config = dict(
    d_model=256,
    norm='layernorm',
    attn_scale=0.125,
    bias='qkv',
    init_std_qkv=0.0264,
    optimizer='muon_variant',
    warmup_steps=200,
    decay_shape='pow',
    seq_len=384,
    train_tokens=353500000,
    dataset='wikipedia_en',
)
MLP neurons of a small language model. Each row is named by its layer, matrix (up: input weights) and neuron, and shows model dimensions 160-223. Each number is 50 + 10 x the weight over its row's rms, rounded and kept within 0 to 99.
Before each neuron's rows, "fires in" lists the words (lower case) most often at its 100 highest values on Wikipedia text that the model never trained on.

fires in: "after", "when", "he", "team", "player", "while"
L2.up234:53 55 49 58 49 36 49 35 65 47 25 48 66 50 58 36 51 64 55 45 50 40 60 50 43 38 43 43 51 60 44 52 56 39 60 57 63 57 46 66 53 54 55 47 49 39 73 38 39 51 55 36 42 66 41 66 49 28 46 66 49 35 46 33

fires in: "became", "made", "gained", "lost", "received"
L8.up651:74 27 38 50 47 60 41 57 39 42 62 55 52 41 45 50 42 40 46 41 47 61 39 36 50 50 56 60 57 58 59 51 69 45 55 48 40 51 33 66 56 45 43 64 67 58 49 56 57 49 51 66 58 54 63 56 41 49 44 63 67 62 53 54

fires in: "a", "is", "was", "an"
L6.up385:44 60 58 48 53 46 46 55 58 62 54 53 61 58 47 65 55 36 63 37 61 37 51 49 39 57 64 45 52 41 36 49 42 63 48 28 55 64 39 54 63 51 66 72 59 57 58 59 46 55 34 61 59 48 53 41 41 51 46 62 48 49 43 36

fires in: "an"
L8.up407:51 66 31 56 42 36 48 46 55 65 63 59 47 57 53 55 61 39 57 37 58 42 53 57 50 55 51 41 49 55 46 41 49 49 37 39 40 63 44 49 43 37 46 43 47 56 52 63 59 35 37 42 52 57 43 31 49 48 44 68 48 37 50 50

fires in: "in"
L9.up423:51 55 44 44 57 58 51 46 36 36 69 64 48 44 69 46 63 49 38 57 50 60 56 54 48 35 46 45 57 48 44 55 48 37 65 62 53 52 47 44 62 44 61 40 53 39 55 46 52 38 52 57 56 38 68 42 55 43 54 59 53 52 75 48

fires in: "and", "was"
L3.up610:52 47 45 59 35 53 50 49 67 57 46 61 48 52 57 39 51 44 55 36 37 37 33 44 55 47 60 66 41 42 49 58 43 47 51 26 35 68 57 41 45 64 68 52 52 51 39 52 64 37 31 39 56 63 46 56 63 31 62 43 48 48 52 62

fires in: "for", "with", "in", "to"
L9.up98:60 48 41 40 59 52 46 62 56 50 67 57 58 46 49 48 44 83 48 53 58 43 40 52 51 47 52 33 42 58 64 52 41 46 53 58 51 53 54 50 42 71 62 47 62 36 55 45 24 53 46 60 50 51 56 45 45 45 56 51 51 40 73 46

fires in: "the", "s", "a", "an", "first", "both"
L3.up904:52 54 56 60 51 57 69 45 37 52 43 35 38 52 38 44 51 29 67 48 41 58 51 50 45 62 56 40 47 48 33 47 46 52 40 50 63 45 52 39 61 66 55 63 40 42 48 48 63 40 64 50 46 41 65 56 23 47 52 56 66 55 53 55

fires in: "the"
L10.up11:63 55 42 52 47 47 51 51 52 49 38 40 43 51 51 48 64 34 58 44 35 57 37 34 48 60 41 47 54 39 56 33 55 35 64 46 64 41 48 62 75 56 44 53 48 51 40 50 57 48 58 47 38 61 52 44 24 31 70 57 52 44 45 41

fires in: "to", "on", "website"
L2.up563:50 53 64 47 45 56 43 50 52 42 56 55 40 65 59 61 35 49 50 42 52 30 63 35 59 67 58 48 52 38 53 47 74 39 70 48 55 46 61 50 44 56 51 49 52 51 61 40 46 40 33 57 62 67 53 49 50 45 30 42 47 45 71 53

fires in: "are", "is", "be", "can"
L9.up839:54 41 47 57 64 67 59 41 34 46 43 49 40 51 45 33 39 48 60 67 37 41 59 41 70 45 63 61 53 37 54 48 45 43 43 40 47 66 46 53 62 63 35 41 50 43 51 49 47 30 60 33 60 53 70 37 57 44 56 48 43 43 48 64

fires in: "an"
L9.up24:58 45 57 51 58 39 48 37 54 53 45 46 64 64 44 59 36 48 48 42 40 52 45 50 53 44 52 57 47 58 44 43 28 55 56 59 51 65 41 55 69 69 48 54 50 57 44 68 59 30 58 51 45 37 33 60 47 53 67 41 38 45 59 42

fires in: "they", "to", "would", "may", "will", "can"
L10.up581:41 53 37 52 59 41 63 41 40 50 53 57 44 51 53 53 47 52 64 49 60 38 34 60 48 54 27 50 46 46 51 48 56 46 72 53 49 55 41 76 61 43 53 41 44 47 76 55 43 50 65 53 61 53 65 36 53 56 56 30 46 51 42 75

fires in: "are", "also", "be", "being", "often", "first"
L2.up543:41 62 55 46 49 48 46 49 51 59 36 52 72 44 52 54 47 37 70 49 69 39 71 55 46 49 44 46 44 41 60 52 44 54 45 30 59 34 41 53 28 47 42 51 40 44 39 75 46 47 67 57 42 42 46 52 51 64 46 58 56 48 45 51

fires in: "of", "on", "in"
L2.up528:57 72 44 42 51 49 52 52 51 24 54 49 36 63 39 54 51 51 57 54 54 61 50 36 43 69 45 35 49 29 54 55 67 37 44 52 62 46 64 59 38 46 52 60 72 44 51 35 45 60 58 53 56 63 57 37 48 41 37 26 27 46 50 40

fires in: "in", "at", "of", "to", "for"
L9.up501:66 43 24 39 52 35 39 48 48 49 63 58 44 61 43 35 49 64 41 62 49 61 52 46 56 51 52 38 26 54 59 45 59 48 48 62 53 33 47 47 60 47 54 47 61 59 63 43 47 65 35 71 63 53 44 39 65 52 54 29 40 35 53 52

fires in: "and", "by", "year", "was", "also"
L3.up227:62 71 59 53 45 54 58 45 63 33 55 44 70 46 29 44 48 64 51 65 52 52 37 23 40 64 55 43 50 52 60 59 42 58 33 37 49 54 68 53 45 50 57 40 64 62 46 51 57 43 40 60 38 42 68 60 62 49 50 34 46 63 45 47

fires in: "of", "into", "top", "this"
L2.up400:31 52 56 54 44 51 45 38 54 58 45 50 58 67 66 44 43 48 47 57 51 53 71 42 47 35 53 52 67 40 50 32 33 34 69 71 56 47 51 53 53 68 43 61 49 43 36 63 68 38 45 48 44 55 51 58 42 38 48 50 52 55 38 70

fires in: "to", "for", "on"
L2.up977:59 44 41 35 53 46 39 41 54 62 34 68 34 44 46 50 49 56 53 47 45 54 43 49 47 48 53 43 58 55 38 42 35 48 73 41 44 63 40 54 39 65 65 53 47 43 60 75 46 52 56 70 56 53 53 49 68 49 42 44 42 61 51 30

fires in: "and", "massachusetts", "with"
L3.up318:54 44 30 39 52 51 49 60 54 36 45 73 60 51 55 50 50 45 43 35 51 49 46 48 45 52 69 71 44 44 45 45 43 47 58 32 67 58 43 49 56 47 45 64 47 38 45 38 52 34 26 60 50 41 58 37 46 25 61 39 42 55 45 54

fires in: "in", "there", "because"
L2.up726:47 54 38 42 49 43 52 49 40 42 61 66 56 46 52 27 62 66 38 49 52 62 59 65 44 56 54 61 43 49 73 43 52 55 45 52 47 40 48 31 37 48 35 44 45 38 63 57 44 49 56 47 44 58 46 46 64 52 34 64 45 33 70 59

fires in: "to", "at", "with", "from", "also"
L3.up450:62 62 37 68 58 59 51 53 65 34 45 55 47 53 42 53 38 47 63 60 59 42 52 43 40 46 64 38 57 57 71 47 59 53 66 58 48 39 35 54 50 56 63 57 58 35 48 56 31 54 60 49 56 46 45 41 43 45 56 56 56 53 45 51

fires in: "on", "for", "to", "there", "at", "mariners"
L3.up629:54 46 32 58 50 43 61 53 59 59 62 58 43 44 27 51 56 38 56 49 46 65 45 39 48 42 52 52 54 62 45 52 41 36 69 51 54 58 35 49 37 53 49 58 57 56 66 49 46 40 56 40 42 66 67 65 44 67 56 57 77 42 63 39

fires in: "to", "went", "moved"
L2.up218:39 55 43 41 57 36 38 54 58 52 42 43 58 54 47 57 48 57 39 44 41 29 47 50 38 36 37 35 73 54 44 42 53 47 66 36 51 49 44 52 40 50 49 32 45 50 45 45 70 38 40 64 51 60 49 39 56 60 46 45 54 52 55 57

fires in: "between", "by", "in", "from", "with", "to"
L2.up845:51 46 46 43 44 54 51 56 51 55 56 48 51 36 67 44 37 53 59 51 58 86 61 69 59 48 55 48 40 39 56 42 30 49 42 24 52 65 35 58 35 61 72 44 41 46 34 57 62 44 51 46 60 42 44 42 64 43 48 50 48 78 45 56

fires in: "be", "been", "being", "were", "was"
L9.up399:44 47 62 58 65 48 43 42 47 57 41 60 48 52 47 44 43 50 37 60 59 40 46 42 41 38 58 50 47 42 63 48 37 55 63 40 35 27 54 51 30 51 42 30 51 55 50 46 70 60 54 46 39 43 61 32 37 49 57 61 57 66 42 42

fires in: "was", "were", "are", "be", "figulus"
L10.up613:51 50 58 51 54 46 49 55 47 48 50 53 50 53 63 41 56 38 27 69 47 56 70 64 55 56 44 38 55 22 63 51 59 35 44 50 49 58 47 50 43 50 48 53 41 47 57 46 45 48 53 50 64 49 56 29 73 49 31 45 42 67 47 49

fires in: "and", "also", "succeeded", "preceded", "became", "later"
L2.up673:34 47 64 56 35 36 30 50 51 72 53 63 64 44 37 56 41 19 66 42 48 74 44 30 19 48 60 38 45 45 46 67 80 65 44 43 45 64 56 51 61 44 63 34 49 73 38 67 62 51 47 36 46 45 50 47 42 36 50 47 58 64 53 39

fires in: "an"
L8.up834:35 72 37 54 48 47 44 52 43 64 65 64 61 59 46 40 69 39 63 42 44 30 44 48 56 54 36 52 46 41 38 40 36 55 48 70 29 47 61 55 59 41 58 40 41 60 42 69 64 30 55 57 48 31 32 34 40 42 55 55 50 61 65 44

fires in: "and", "born", "as", "or", "who"
L3.up675:57 47 33 31 55 55 53 57 30 43 64 61 54 64 43 46 43 53 47 36 47 41 45 43 58 75 47 40 51 37 61 41 35 32 54 50 51 66 50 36 43 60 71 66 44 64 57 62 42 48 47 58 57 47 61 51 42 33 54 50 32 48 57 27

fires in: "to", "are", "is", "were", "contribute", "was"
L2.up577:51 49 56 57 52 41 33 54 59 39 52 72 60 63 46 48 37 42 39 59 35 18 52 44 50 45 45 41 41 37 53 51 40 67 60 37 53 56 51 50 42 55 73 34 66 58 62 42 51 59 63 45 67 49 40 45 53 60 37 50 31 55 57 59

fires in: "would", "may", "should", "will", "to", "also"
L9.up519:40 47 32 54 53 57 50 50 53 63 58 37 50 58 39 62 61 51 31 54 49 32 38 59 47 42 44 44 66 62 48 48 51 36 58 57 52 46 64 52 51 41 65 55 50 35 43 53 36 45 59 68 40 53 42 59 44 60 46 57 50 45 78 60

fires in: "the"
L8.up291:51 52 56 42 47 50 40 37 63 47 47 61 47 55 42 54 66 30 65 46 37 41 36 43 56 34 46 49 48 50 38 53 41 69 67 47 50 36 67 65 63 44 49 53 56 44 45 62 35 51 59 63 42 39 47 46 49 34 57 30 61 38 41 28

fires in: "to", "also", "can", "would"
L9.up795:52 37 51 61 44 28 55 43 39 58 58 60 46 57 47 57 46 43 54 64 32 38 50 38 30 54 37 29 52 49 50 46 55 42 68 50 30 56 41 65 67 44 43 43 55 43 67 64 33 45 66 58 37 49 42 45 41 42 58 55 47 46 51 69

fires in: "an"
L9.up148:55 44 54 54 52 51 55 54 57 51 48 57 62 51 50 45 41 40 45 56 40 46 45 43 55 36 53 55 54 49 46 28 26 64 64 45 46 40 39 48 64 67 45 25 59 51 47 31 50 46 61 60 47 47 41 36 41 57 59 44 45 45 41 48

fires in: "to", "not", "would"
L2.up40:38 59 33 41 46 30 37 41 55 43 55 42 47 53 54 67 67 47 52 56 45 65 48 26 60 59 56 39 55 44 51 46 74 32 65 49 41 48 37 51 46 55 62 34 47 58 37 55 58 57 61 67 43 58 58 66 41 58 67 61 33 42 50 50

fires in: "for", "to", "of", "and", "at", "in"
L3.up188:63 45 24 51 46 63 50 35 65 68 48 38 48 56 48 37 57 52 54 47 35 55 44 55 54 34 37 58 62 43 41 50 41 59 60 55 48 37 49 74 76 62 55 38 65 20 44 66 47 49 36 52 55 52 44 66 51 51 46 49 52 41 63 39

fires in: "the", "so", "of", "by", "into", "to"
L3.up240:53 61 43 44 70 64 56 27 50 69 48 44 66 50 52 46 53 48 37 55 63 61 59 56 42 36 50 46 36 38 45 48 51 49 54 45 49 35 58 54 45 47 55 49 62 57 48 60 59 50 51 46 55 52 61 60 59 51 53 43 43 65 38 58